Weights of a small GPT-style language model, trained from scratch on English Wikipedia: RMSNorm before each block, no biases in attention or MLP.
MLP neurons of a small language model. Each row is named by its layer, matrix (gate and up: input weights) and neuron, and shows model dimensions 128-255. Each number is 500 + 25 x the weight over its row's rms, rounded and kept within 0 to 999. Numbers have three digits each. A neuron's up and down rows have the sign that makes its largest values positive.
After each neuron's rows, "fires in" lists the words (lower case) most often at its 100 highest values on Wikipedia text that the model never trained on.

L13.gate242:515500489475489509532490556531538527540491525476502456481490486493491525538493470531538499522468497449498478486544508527516526489521501541484516505551476474528520498499466446548504510485481519509460524472514502517556507489483493465496526509496484511505465536463481506498486526541490472510478500503453463507543481496513571501492487501490510502470482500503462489507480533516507465466476
L13.up242:500486409507488516497481478473479488540525462454543526473487449500531530535475534555512475490531499483504560495509498510531481489507467521485498508461496511474518487474465510534489536496473481557514522526523508501487529497530514478504502535481521475496504496488511497502519527492498467532461487488519519518463496501468537522490494532517530518462502492491475492530464507522496457492520
fires in: "to", "not", "can", "would", "have"

L10.gate83:503476486518497535496499507522500508470471473506504499484472507518511491478490523517485488478515477446502514493481490467518517443480505559520536478465494476512545509499491488540474465475529486511542545502542466476502522478502546492483492489494519529480499517444528456478534467464482503504505510487534545494522531502524476530516519540530513489504465500539526491471492547514564464505509
L10.up83:515479475494470489515468508496477504499477564492513485485507494488532507518481501546501495520490544556486549511501486529526526505513465466530456484496491492467473511478508495511469518497535488525539474514477486488544524467527510491505495504461509503496514542522488524546497546515528532535492497516473510458487477450497532491484507504553487472495506475528500443507489459503508521499534
fires in: "a"

L6.gate1093:518483478519468541501493506497470526522491476521526552468499515528492477519521502490501463477479521490524537477480467545471516492530515486515499462516516462491484486551473498475492495476496514513490487506470499494480473508508440549495492508516510562512506465518443491516500519490531519518568518490539512526477477501526502506510497475490511495493501488528521466478524525477529554511514
L6.up1093:500519435531470501503490490467479516459501492463493523493509491507495498528513482493525440477490545513461530524467455509529497542508545523498480547523527517522456500566481482478465496515551517513519495477479537496453539477498473505483517482516505530481493504503487506502485467506533517538535512470527477498492456505527534494487503476510517539476540549500523483507504553517505532531527
fires in: "de", "of", "on", "la", "for"

L11.gate507:498521499504481540546484504509521502498490471499535558515513503490463519509444510507509543500521486531466471465498554492488481477472510519505499475449535509495468535503480513504492527475563553514450500485502495486468527519537487477487491544519445510507506453535501485475473526511538480458489507488535509496488505497483474539429527497453435524487524530533494555500481497543530480491469
L11.up507:537513514511489508489470482473531497476528486506471504498546546473496501497490523503473467485493477553472511470501475520521470452500525524476506484506528543508463499494488491513541511523570499531476480516511508473466538497465507487539499487513534507526548482520525486494487510495534521470469481499522536503465488479514490484485498453495474475508450474504504538529443466508499510484501
fires in: "an", "don"

L6.gate27:479499477503532474502497476526478500530507471498461441537454517485494472541463527483498521455485484499517506479477496527501521475498493511479520466511497536525529475493509493526501486481448516488537511488496492469550557476540450490492535471496514532502536475489517516538493500510522515564462509533461489473552459454504482503449501457472476498501531530460507477506531494503517467494481
L6.up27:489543509522521481491490486508497476482513527488525464510495528490488508553492508458565515442488501466517468494489508505507550498515523530506522482454536531534536519468493507503501535460506508479504488487514505423542455501540510500490486499557489542539502497493504431529485521521521489558504491498461525470554506509520463499491513492478483495488529507468492516480497481487520492469507
fires in: "of", "to", "among", "are", "were"

L8.gate160:500547493521471493471466532525484462476531478496470479512528514504523514526500498453509512511493446527466500524511478477523462539508456513500496515495524470477512550482488472482501468472478531534522505519489520488515508485480515556457499497486489499462479502511513510496495474477492471526478494537501505457506527476510530538479470496485531532488498499491421477536498550482479514476498
L8.up160:509514517515523522480477500517539513525511499529533521507536460525504516478470506498528538512528473558459494454532514469553511511528491560479504539489515489466475552494522493505522532501493484535500505523491519459521487484503473518472450506482485499461518479488479504504509482515515515465494474521504483509503547524528508532514510502517502511493499456487503522538466515495475436500527
fires in: "to", "of", "from", "in", "have"

L10.gate1021:526456509530467524525519519518465484484515446501495522508484505522435523469494555461514504457450464515527468458506513526454531486460454541556471510483500519503479498534494502515492482522476502487507556536484506519506524513490569497573496515568500509484496532480527487485520477538531425481497463519552496504526499512519496475506524493498475491483497495491504495490517536522498499486509
L10.up1021:503527529470499470490498493514537460500478488476490551500502504502524502476512493466516526497510529456503448481493519471484524486541437495516489489499503543492468503529472468489497491465498490479463507446483483529484474468481531475533450495478493486537513497496458510535470493512487515458489493539510492512530439460500481502492488499456531497489520501535512524489490516486527519503511
fires in: "the", "a", "an", "his"

L9.gate646:511480511542506546492502484511487474498516505504546523524478497444508480503475488463531455505512502509505470468477481488478529461509457490508491499496513494505474524535518501498520549518511526484520500538538496485516452497476525455559521495497444511468469489509496492504473535534538501487516481509532460483488482501498484498506521524475521460514463466534514530491505507444506532488500
L9.up646:530524499493515542535490468497503495511509460475479519512536536530521484486525448486514468457523487506539488536506450491478473506511459506548501527522471478485503502516520500534494502467509528534503523506485514517515498466483563481518497494517546488498488529517522466489483507540471462477505502505486479524513505520480497497522496478507535511488468501499512538534481477455476523488494
fires in: "his", "for", "a", "award", "best"

L6.gate1174:467518505515469545506505488500508467464513521530460489483537493463467510482499517527530520491480549523526504529499528497513515490482539496496525490497468470502478524482501497484517533507493479483522506541502486508459530502491501488455532540487492530554563494462541518491528484489477518468463532484509494495491485509501454508465514470517489466540448483529485504480530483468492485483514
L6.up1174:472494497515509554533505515511501447483502476487455502490527494466521499500513469537507522520499551496480474511516554499537473523519511537541498518487487522505505548443492504515517491490506494469464548498475488507503525492527483482445506516486552518464504488429511504515508498502468510510503511513502505488500500517533499549495546510460461519517508473516510474473531479490503457510544
fires in: "of", "the"

L9.gate842:505480455480459531523513487573474547497484512505490445478527468478483461495475481508507476509512507494500500513482493539491493464463539515517507535500493459465497513486467500501471467496504477506469515483496542445459487489450486458517498470484479518425517553514505482447486485513468525501519496512465500453482540497481513472520479478512518528495488467520448498539538479479467473439529
L9.up842:508493542526469482440541500486511500498516429444462512506486490475466452533517461508492511518518446509497505472513513538482481489494523504520503495483468514475468575546527547515500506508488471483519501486478491480519502468486481497509495511514482481468455524502503491475503506510437509469520472510499467464481486541473460523457490507470497519493518529519493493479528491520460458440476
fires in: "in", "years", "appearances", "to", "up"

L11.gate664:550481533494487489520473506544464501525522497530476555494472503492542488474480440527494483468534483486545510497466484528496562456509522470553493492484539513503500513511463486500514506503491514508483497487465502473481503531508524515505562532486491477475501454475489517486551467512462476507487497551497498551500521525553514512439497524512518498468516499479507523518494526496513480479490
L11.up664:544494495503505483483462501531489490490512523535506546493460511473570510466496470487480482459482545488515513497493498506448525461490480511529489474479527546540507511495466513502477496500463499508532497488478478488487519504448526456507552526468481496515470486486474489514486486503490490438477529482474472540478472539536513500468519556489492513507494516479484537512453527504492493466499
fires in: "as", "up", "half", "spent"

L11.gate968:508459496495458453493464511498433541468489509502521492519471527519506521531492511513494497498528493517503478489486500507495483525472477471551485499499479485505502495511538498451520467494511513482518502501546445477532511469505490514497494508525499513488525485566525465488517516493496518455515547494518554507517481532509468494449516503501488521487472477508512526518491476523469478518532
L11.up968:474532499523456544492523516473488520514506495524493507488507487489464493501467476445497491518501504518458454513501519499497501499496495482505472447503518474487482493498490504471499484571472491538498520544471518543489512514476471531467453541515492501490508510455557488491513457491492498508544537470507479477517502501489483536460467554457529479505471527519440493466500482547497499495497
fires in: "of", "de", "in", "for"

L8.gate762:535482524488503494504456509506478479491538488514476518513516504507465528514486483445486508521466470500555516506504455483505535485485505493494540497543497474527514469546452412524482458484505480503536521483510503457493479504510479528508543518488493512509540513498524526520509497521519525529479555485497508499516496490520500532503480503484472532515477544480528520515504524481515465501514
L8.up762:528490518505499501479480474492469526467480480479522456506502496485486530493534525452501524502477458499527507542513498512477540522480513453472509485469471513511496420490456457493519476495527500499515500499505482478507474470516495545476500526476526441489543489504527500485519513511506495514468515495450500527532474460507512523460506491506511522463492490490515461511497482486465487547503
fires in: "been", "to", "was", "is", "for", "of"

L9.gate91:491514485535498481492500515456475495462537512483484493520507504498529495509534523514457501497516503516491531503504537509546453495494514528488478479477520534432550492527491522520508526520487519511510499487512480499485513501497552543504529487515529540492543530481508502505498499523487525520510484501475492513457475468462495504561535490454476485530452504510528496472506492501478451519480
L9.up91:490501539519520479513536525475484512543527493488476513471520514479495466458498502483525506468501492495492479469540504470508451497509479546513511473501499511473456471475516528506522477526534526545497475465512509518440492478478525536466469550495479508544486499506487499502514483517473500514513465524498522479492509487486503471510514502465472524526501447462526518469519509493480482476506
fires in: "from", "at", "of", "with", "in"

L9.gate158:526464508493440500527488494525505489514484466521543525487490490536488492529538477460497505541507505485489483498534485500458504523538514441495584463506502491526436516458510513461510486538451507479506525488506492516524474451484481528517510515455492495500454473495487444510517488516486506479453484484496483497501459483509557440504481520476483507512495496481501521511523529500491478487494
L9.up158:485472486512499514462514519515472457507540533518537489469461487474542509578484484529485516504528484487506512516521525481538472473465513483518518483495491504507492526482510456467477502492516481486514488520500526525501489501535508525473463507453515474505513474472533501539467495487513512503479538481484505509492475505466539514490471461432476505507530502464483487487412488465507515524513
fires in: "other", "of", "several", "died", "more"

L11.gate143:554512491481495462495500478506499529519470481558516505470526477514504470469486532564466492442503502476498496505485507487503478499485524509506514529448512488548478539456481517474493488544491470493496494490518513500468474512474491505466482519440470496528508497482512524484490518518510495512492497501492520485495543509503504477479539475505510476542461528514498519481478580523481515480522
L11.up143:507488506508497484475512478540485524506508516457529547440511469499525496501515477525476522487529529497461499542504469512523483456485495524535475532531517536450443506537480538517482510500479504524472472496538540495548494514500482522483529485502533468530494479507552526485500488523492454456459469497581519522467494558517456490452483508463482489474496485475512497480467485500494472498485
fires in: "in", "are", "under"

L11.gate633:461545503486482535461490491470503511473479543527514509504469514483531505503493503520519522473497498529497481492447515497480522511479536519499485441485507457462498545529504427523470475491504498499532514496482474487487500523515491481477481502524494527490495422538469465449500490512487508486538529448509495487480521482491506494489474488521507517478507493505525533522491491475464509458495
L11.up633:508502469479462535457531479500517505503460533538518508525503505521534483492509487522471487483497535510464485511500489503469503521492494494492506458473564469468447479542515479526488531534463520480497519524469497524443476486529521507477496502540514529529483478511459480457531543533485539527549536494454503506515520498530493528451503489503507498468486493505496574494498521497469461488522
fires in: "in", "from", "of", "since"

L8.gate322:470492542512461513514520454508460534463513485488552507524532533502499472477502483506483524462542501490448535533480523526500485530489480493500516516510526524430485536505467538491490540528488470485474498457491505492495441524467486536498504531521489489458522545499531493517532472495479506496493500479480532484545514499500518480480500484523469501491545533565496490488501498501526526481447
L8.up322:493483513509532505462535474492484505490443477532522530495463496496485524475467449477466531453541521497472417481463511515531497503499526468542463444517528488454512503505485526532493548508516498505516463499471488478479488498494457510468547547495496493495482519511505490540531437557474512490477522532504510470509503539444485470473474508496447479544508509496473511477505500489488475471475
fires in: "of", "under", "from", "for", "into", "through"

L8.gate150:476509506547521481493517475468546481508475481494508543456500502504521456517494467505499519432471526493504542483525499530549499499484462498523525492502487531489507525513476509474496486522520484488503495532488520490498529519477475492485501452467478492508503440475476498478516498485474523471500490491482505458479473503454495497541501533497521471499549491510480477471445522462493501514513
L8.up150:443503511487511526512499532512483505513493464505550534434510500496514485495494502506467495477517551522500492493484515504579464531495504526552522483502496534498458545535477471488455492518504504522485468553480554499528521527497488508511489500520489456540507501530481533476515500499492481483485518553492507473487476476476494492502517558511527498503510536488475514463453514487530509521511
fires in: "as"

L10.gate556:497491472472470539470498520484468513473512486495520524490518473501521509516498525476476490487520462495496492520504512477488487485537504478518479446569533477470481501564484472491472534475516538485492498490478490493468534472549500541468529453533497521500536478497581502530499526440505486515485523525496449516529494503521503519491482475482525519508528541492498532493549513474532471509520
L10.up556:507536512511488529453494517503473532468532453497511492492505469493473486442516504463493484480515413471512532502488515487483493536529497508531506523538482493527489498512497519512439502490490487510504512535499481500503473511548491527523526495551504496550491529487534474503478475491498552504467512504473461465493525514507494497501519510509570506536546514460487505523515493473518510540492
fires in: "while", "of", "to", "for", "from"

L8.gate305:545516498511499481496502464486486467457527518496518512479531475497504517487474510545498512506485508475512475469482502480499491519512483488556506508526515469494495486528470485466470487465508515512488462477502568529452530507498486532475489528527536534489536488510486522472518516479480520510526466501485517506500506511536515495531487500505526502489510527495471494496523507446504504460506
L8.up305:512532493514470546524498524479533505506520514524481468466499465504482536552494508524506555477509509515481482490497535494520535469486470521519453516536526484499476448532485524490466476488456464532439473500507504504497520443519456528500469532497488487526547542476496466512487476475504489486524506500531517517488512471550473494497502482533465493468526523489510508523469531515502469516486
fires in: "in", "for", "or", "of", "non", "into"

L11.gate1211:529462458476492506484553476529467461503506491505521474530458518491460520522509496527530529509492443504535498568461522494498511462483517501515513467462504519508444547478487505499494496515519509494483484522492473513519493483511499540469496498498509521508483468453567483495487496498535500524494511481481506474468492517513527463517469581518501476490505468484533469552526510534480475545544
L11.up1211:499493481449492465486481482495544500533474523502493491482509479507510487518486495514501489510459517523501462525531509473529526502516471511524494486461482492523476451482505499524515506478509477543550496514493490505481486542447524447535460487505476523507498482535446525540551503554494521523559476516485496530502515473524487485484492517499529525483518505503522501510475479527492454466504
fires in: "this", "first", "one", "that", "a"

L6.gate1214:545455525528495496488461504517464477516507536474463491460511503489438485521462553467489504534535543528511504483460483513506518507529502507487487520549485529515491511529503517471493503463515488506466478496508480531480454503475475483500515485505453518523444478508525490506520517486476467528556511541490486509523507478515486495496528512527532477508506508472466501481445509505507514555516
L6.up1214:507522498505493554549477492463496494518525513482496467495489504509524502533489489497478527523512461509507473497506505491560453460499502518513490490472528463494437544499458509528431474470558453489528529537532480458460535536490517504470552481491494480505497503506496529453524497519478500497540497504516495544511524506498507514487505461523464483503489512467485476512523440491489458524470
fires in: "as", "at", "on", "of", "in", "time"

L9.gate180:517524511506509472516479480489519514481483534491480516512523501470474509511481518542500537477516493452463502511481525515505498513530515536521535500480491560490492512498503478509513505499471530532497492532501495489504471553517530526528508486492459498516475474500512530494460497465521463487522496538489471471530547507498513498528519458504497512502505465521480513495479517507469518524479
L9.up180:543526530532491500501499509453482492469480503503539515482486466537493459515519536514540506488478508509441486472477526520506498533521476515507494484483488513491465523519513513491542526507517506529527471461468533507518473493470535475486487487477492509528506435518442531501450486492512489518511524486523471539473529508485524541542544501511476515505493480509504475515500488476488449520460
fires in: "of", "as", "to", "than", "on", "except"

L11.gate1182:496511486489480514487474536499488492559513551503494490503457516485505523487488487489482486521495500498492508490475517478521470489491493469536505511463506487484505455510488452517526466509471508498470490486516504480540488495549490542516523511499496513490531483474519479545503541508494523491501507467475532479487541506532483520490533480483490500472470508528516523537524490457508520551506
L11.up1182:473525484499542534480449480526521527536456515526542546532465528454472529532523515527475502471511521558471470455460488495515507460524507504522523480467512557497435492464496474480518505501503515498500468467502486482515502513523529513515497485453502493492515515506518488536470500557537485509501538532483497510507486506533523471505472470486467498452485481502509534549531537437500533507495
fires in: "of", "to", "in", "on", "from"

L8.gate1130:494453509493459509508515520522501500500515506478467501552498501533528533515486487497529510464532490485496553519469491503523522464532502471491466469484493541489529512519520489505491458494505484517459502485431462524536485527470485530547567500491477490465518498513553531519523526528514519464520524503518458481507489482542526529554515476548508510513480467499459465498513529492486485506533
L8.up1130:479544480482538513500482510452517508480502500495508530473485450470516513488494535507461490496498469451538494488526522516465543514504533513532513484495490488541520470517477521512470476467521518555507501544521515503450515492526482483490493500498497505475478478521513491565506507507512480539517447487484526480501463517548538487525486514460509467513492468481473525490525494497492522444449
fires in: "a", "the", "one", "an"

L9.gate740:507532525538470556539491491534509499550502451465507516518500496481511501501477506504508474483491471472482497468507497492499465487503484477479507511529473515515507555468520473521494477501494480554520505515530526533490496497480546500484500459499527528492476503486562507506508509508547530511422481514547527454515500486513485471483513462467501506504487518552522431430508483527494532471535
L9.up740:473541524496480508493501523450491498481471486471484464513548500476516512520524528506451517474511523513506510512507488503493461463488548501530472501531514540470509557492520512517455500479530503550454495545504500488477504513466517512466455488534523496495511492492511480485497537527459474508510499482511501536457501504527484483476491489484484473510473515522481557500503496474516483519521
fires in: "to", "by", "through", "via", "during", "under"

L8.gate569:493486482506488481509524519525496476473467474473515505510482526503489463548491514528486502517493539515505507534499497516523488485510491456495463504498524531470534526464540530508497498516540505499510495491544475510448509539500495519495534522489459508529512475539512508506508507524504503578479467469520519455505518459491527518527510463515456491540464519520486473494474476490496464500509
L8.up569:487544500519530484503515499490481520522528468486493514469482505531497554507521487495488519465537530481474567512481491478559500539479501500469528495515463470454469492518495527505485494497509492498518508455536498514519497503511491519498468459526542490527481503515487486520502505479503515494487478491508497528556465544479496519510507499437516473529514476510516511512518483485545512520512
fires in: "of", "the", "length", "albums", "states"

L6.gate727:537530530480481521486484500516485507503530501533428480554504461492551502558527509492491488469497495523499480502502519517504499518469500485508522455502478462501524513534481510519511543540522480518509539532487534469455495503473533526494480482471509493522502485520491540520535465535490487489497501499524499500458512473531470520516505500471488500486477466538476494468500494490522501476520
L6.up727:461533514472506523491474458501473550480493457520431499495529500475542519502549509479446528550503506504487496503499518501512498507509516507473477467463509471480513556514495490548456547479534509494454512519468536515466519500505509541468475494485504470490516493469473535557519504475480507510501470483499516479517508468541501515486511490477439502464505524493536506492472519460502470514499
fires in: "the", "of", "in", "their", "its"

L9.gate25:506497527493509475437513488510491527499492481525501483476476488523500525501518458550512474456500462494519480483486461540485513485541491487515532491497507521502506479480504486471513479534495481497495457506488524500472524505491508493518491505446529527519518462490478520475482510470494544487488538516500492514491485486485485495562515509494503492502497475512524547489514535500514529505493
L9.up25:461528480518497524534462526467485488499511497500529518518463489499492462491481505469498542497488541465488554510518554503480520524491472508492494513513514515506498500470470511509515511512510537500478498476509522495489527509504517495486519485464530488516495476483491473496540490526540518459536481484542489530456484492490532535503495511491455522483511560501523529452494486473504498486453
fires in: "as", "preceded"

L10.gate1067:523528507487506484521506502454544522489440516496486490464510480488478518508524502480496493459504423547520490496471502497537449496458469528491515480524422512504529499540515523494476505515499528515514496496489534479478502491539522499494512478485496530480523514483512466492518474504455548514508512462529473467484491538540493463525482506449453525500487506499494492517502480508471445537522
L10.up1067:489527491526465486528467497481477518504472513497502514506522508510497530474473476486507513459492479533497497509495516499501531509468521485506526508491472495504504468524507486529513523520463462528498557575522488489467512480522498488501481496502518513501501479519535527506512484475498532521527546482523486511510508491544487450506509484449449485504509542537524445526511513514487496501550
fires in: "in", "a", "for", "anion"

L10.gate119:465534428500481530514447492490509539501487524492582460468477494529504497484501497524523461493496511468492503496489494448486493509476534507475484492511524511487511512547515472530486502495504486497538538528463479487492537506520501481497526502493506501522546510537472509481485495507508530534511503491522524540534494483514477484525496506515503477537480479511498491508509534475488529503498
L10.up119:513503485437492511539469469510523491538449540526544469484512483495535485523513513473443519520566486523465527476539503469556483486474508494491491462503479489481512493520521494493503509504473523510512434484490512503513520535488545480541474481445502469504556492526486498489558509489528522513473443498525479508535508509464518469517490472491495471499481451475519506480528509473503485510507
fires in: "have", "and", "least", "than", "only", "a"

L11.gate604:532473519515426512471535512481512483482496516530532493531517477496482518522501495509483524488496508510530463513489485511444515508500553469443500469460538515507522537520494495481501509458498487494471508503488484508553493487496512481450543471519527509483513490498517481526475464526514507478552508501511509496476504507509524539524500512531487462496487496498510515544493542506509491473494
L11.up604:522540492515522507474499540510511478510488524531511458558473554505465526511456524528501454496512477484474492492541523498481497501483510468518447489503535455501471468526499469506498485477501500515502523515496539522468525492511499472527493453503500503539487488470477501472501480463515513492518518476466556521506502505492539477528497481489511473448485500526489475525506520534483487501465
fires in: "a", "former", "main", "its", "an", "first"

L8.gate597:520469492537481512480536474500505500494510502501481476531503473500500494497472478526529523522488504471446487530514529527455497473457531526530512531501511484509483493499529460498494462515499491468466533503509512492516481515478496499520473513467527534512512489458530454544516510507531509490530498562536466486522484456529506512523496486473505536516458530509500479483485487482497510466512
L8.up597:487516494505476501516555492537525516523506517473541483505504488531550503505547502524516471515498477500477529495495475504531485491531505525569529517497442486518498493528525469494465493504454512493490439545531521462488504437453438505487510478482469469461489467525467512494482524472465481463487473511469500501512501506531484503454463478444496527482516476493492514514485494514521528462509
fires in: "in", "of", "the", "a", "by", "on"

L10.gate583:484521519442464521524461497527506527513498496500516543514521487506511515441540464524489515507486447479499521483508520436475502539504495439476543466465483484508492495548466483539493479476477469504525521522499510532496481512512497519457479460465489515470518476506505506529434537513498474501479541531531502463513519504499477494500486551491513509496523522480510502500534511492531518474474
L10.up583:480468486529524533507504475523459518499539543520474462517482458498533493506495535480478554510512471494531536528464497494485488517479473540505519525503496454477495484515456502482522509466472508517511499534475493481530487457475549456495554508491508480472473474506504535483477476468512535512501502482471467440505497469511491530511535493511510535501465487500539468454545502509534520496559
fires in: "for", "he", "to", "his", "s"

L9.gate653:488474505540448490482492478537479538480490487519460499515489504514515442473495494529513493490531492480442509490525532523448520487509450504488508516519522462509523530491493516486531511544482508489516534472482502452480496493534501502505497484485488533506512520524474518527547478520510512537514520538506522540470440462504514472481485452497481452525512492507468455505482512462456497474490
L9.up653:534476506518468459492497477507485529538493501474499517507510502510480499487511487509487506498544456489472502514474531513460510497502475496489494520515503497505542527550482490455537510506455481503500501488475511452494493508496500467491497479497471496520478480486498531551536509500524472489513479495525540548489508513511525563476482520479490492517487496576480525476469497483493457462465
fires in: "in", "of", "throughout", "central"

L10.gate1201:487519468474503527518493548563547450507441496517481454481455496449532518476492533471507475507510518501493522480490521501504478502526512499495531488478489506457514529498527486526559469499468518481497505508484483462529530468525475460488496506478460484488456539491513575473461545503507477533485529505468501481460489525487516492500525451467463483515510495449503516519513544522482538523507
L10.up1201:536508465505485484502468478542554490529514529525507475455499488505478535527539504463533475485528508509519519471469473506506415528565491512464517498521520493484466515517510512573531483528483553515474490496480490515533551474509502461495460426444503474503498490490507527524533550473501492500510517507508459486478495505503509463523512453482479481477469486514486538520539500547462490528473
fires in: "to", "will", "should", "would"

L6.gate343:488469501520452458475479503506465519494496476537485479487514494523474486471515411490522513462518492472501528497494507499546531530500495494475523481520486494542499497459486462463493481500441510510513518496492528521501534445503506494468551542474499513523481518481511507525500505495470499526495465525469514491439499505525509501553549499482501478516482531527482471483471482522515496457535
L6.up343:501522489486471495505515479470475519468526537504496511454458487503515522513530512546498507476514494466510479558507526472529450486525426458506492482484481504479453496556489475445458484488527519519511497494460472531499509446494525483502485544512525559497515513525527476535497525531512527511475512477522541478514510477470531509492529480479531493499477524520471501508496559514522491478494
fires in: "some", "of", "more", "any", "total", "most"

L10.gate927:544501510531514507462520500494515511455527437486463543476538497499506533526467500538527504501461498481469445462508492546559534442492529525512565489484531460524525467490472473512507466495569507524421517511505481519530536532523481532469506485475498464507484453507518484532504510493503441503445485511499516509526487501514523492430485489466507511471522506491481492491488467505527480492518
L10.up927:496546506480475519483514509514467528483490533480490476473503475473453489519479526514528538491484502484459532465460505494517467477507540524519521480469493499507514467525518477533491506543499494497483466535507538508509495511508477515526540521544501535518482488508519483485489507483476499486463519477487490473520512490516460480478523460457522472496490505494521500506449522538508539489541
fires in: "an"

L11.gate581:519496508535507493485544450550526489482522502479515501505497503542477507513478517524532498496467516458470528468507451498493478480498517506528518494485539486504480475516449455514494530486535481537475509502480514501511480539515527489509524461552471493497496492506483485492497492489468498517461481516495473503472481474498493549454501528524492480459506502539541518492445450502498453485530
L11.up581:499498506508452491445515502525507488485497532462477518495506488504478494494503542524506500505511493493479476437503499485518456505492534523521527489475491564526491477501518517510502545475530483513492501478504517487460484494528467547478490463516502517511496493497514453513481495499455527512459534485493487460475488530522545552495475482470484501506482540501534539498480518518487479481551
fires in: "an"

L6.gate918:538467484493474486505510501499569492497489497511477487495503465552453507475521527529473562478491532473517502493482541509519510473501471481501501476528520516509494477503545459492491500548523517487516508485484500502497529473486523572496528471532533505503491506506495477495534477463480507457499491479527521506537505446515474447494496504456503478504433445534506487500491522452544501497501
L6.up918:497448513476461507558504505517521516507469473489535459515530474488467520474497501515486543508499511514542500481514507530508525502491527481522507456543518522489486486502533509529512489508506539573492512515498450496444504491506505544456517500509547474497494511498516496494528507472530493470450473498532518519504475452479489480522466487516495473486492482509546482503492498472523504474504
fires in: "a", "an", "1", "one", "for"

L6.gate568:517489516512512490522481493488512502506530480494513479472507526487505497490491479501554479492489508496513488510516475520522489542510506524534507537518520492459536447515464527526525470528534525502504509529494487503504478501480491530510525499448519486527447465502471511511489496548428462526496522492542507538490486466464507506531469502525509496496512483528472527538530536473501507500519
L6.up568:508492524492492517499485534521493510537503493492502507528481490515510533549509488503529541516490480484514519531493519468517533526530521473511475512509506497514522488516513544489532455509464468458449493500538516449470539457452518547492508460484481489524563537522525516477521506545514467488526479465455470508492524489516534503477511524480455506510509473481508487517522502517517505483523
fires in: "the", "november", "october", "june", "september", "march"

L11.gate790:524455560508461475515505505506520495495477493522504512519507572504522557516497467488511450492517508513490472518513497519502508528507464476528496502499539491481551479485507484488490527494463482481518538454480463474522512501506545517523467473514503512505514491536528513469539501533530487510465447472489514496498480497494483494521529508520463474484514491487511524568514541512498529504529
L11.up790:525505533482489528505504533517506461540504489509495472499517529483522549518495532518522530498500533495492459480519537496509441480492512506513521502477516471502543500510509511481494488482482534472462509493489463514482521470478504500468485499498502513508481556480482514490492486498507501521498552541516483468533503463485544518502483517472492486495492504520559469506482525507500509504516
fires in: "the", "its", "s", "their", "his"

L11.gate393:484492491532484510469460526472497478503507450511505518471516502520522461507458520496463491472511506539484489515522476502498486514511481512499459499502489548426461531492540518498496555497489516532503485526486495511507450481513522518482528498514509506510506493513513487524490520491481488484497494524496511505506512479473523468521461518491476504484519522536508507483541485542545478500469
L11.up393:508482493498504446474459516452497531525509513470498523520520484504461501493478478545419542521481513461520543511518506502476466523491482513482544476465464538482501512512489528486503517511409471492495491450527448533532484503467473540481536497528511476512480509518534490508511440522466546511530509492485511521497504484528490455514499503494441516532533532495518523467485456498528495490521
fires in: "of", "at", "known", "and", "the"

L10.gate800:494518475505471474518527488494450489486514500444501484453491498505467492536499512538460546479528521510510538519543503529542542529516502479523500469499540509513521546514498496511519520532488510481490501485477483509485532484484487463479499497516463498557519522484547490511505501508522500481547478501497502518512491484504482501487490478544473525500531482508503487470519448500485498485482
L10.up800:485502471525502520517523547519472499556546498487544521524503505518488486508504472514512504518451494481536522487527519488533497519488501498539512481517521533510483513493497496507467513524518529483481533493506486506508505549481492530488527500519483485500494502492502494511495494504509481507515479467543491504498530468485482469433495498493486498470527477458526498503478469472477473495469
fires in: "at", "from"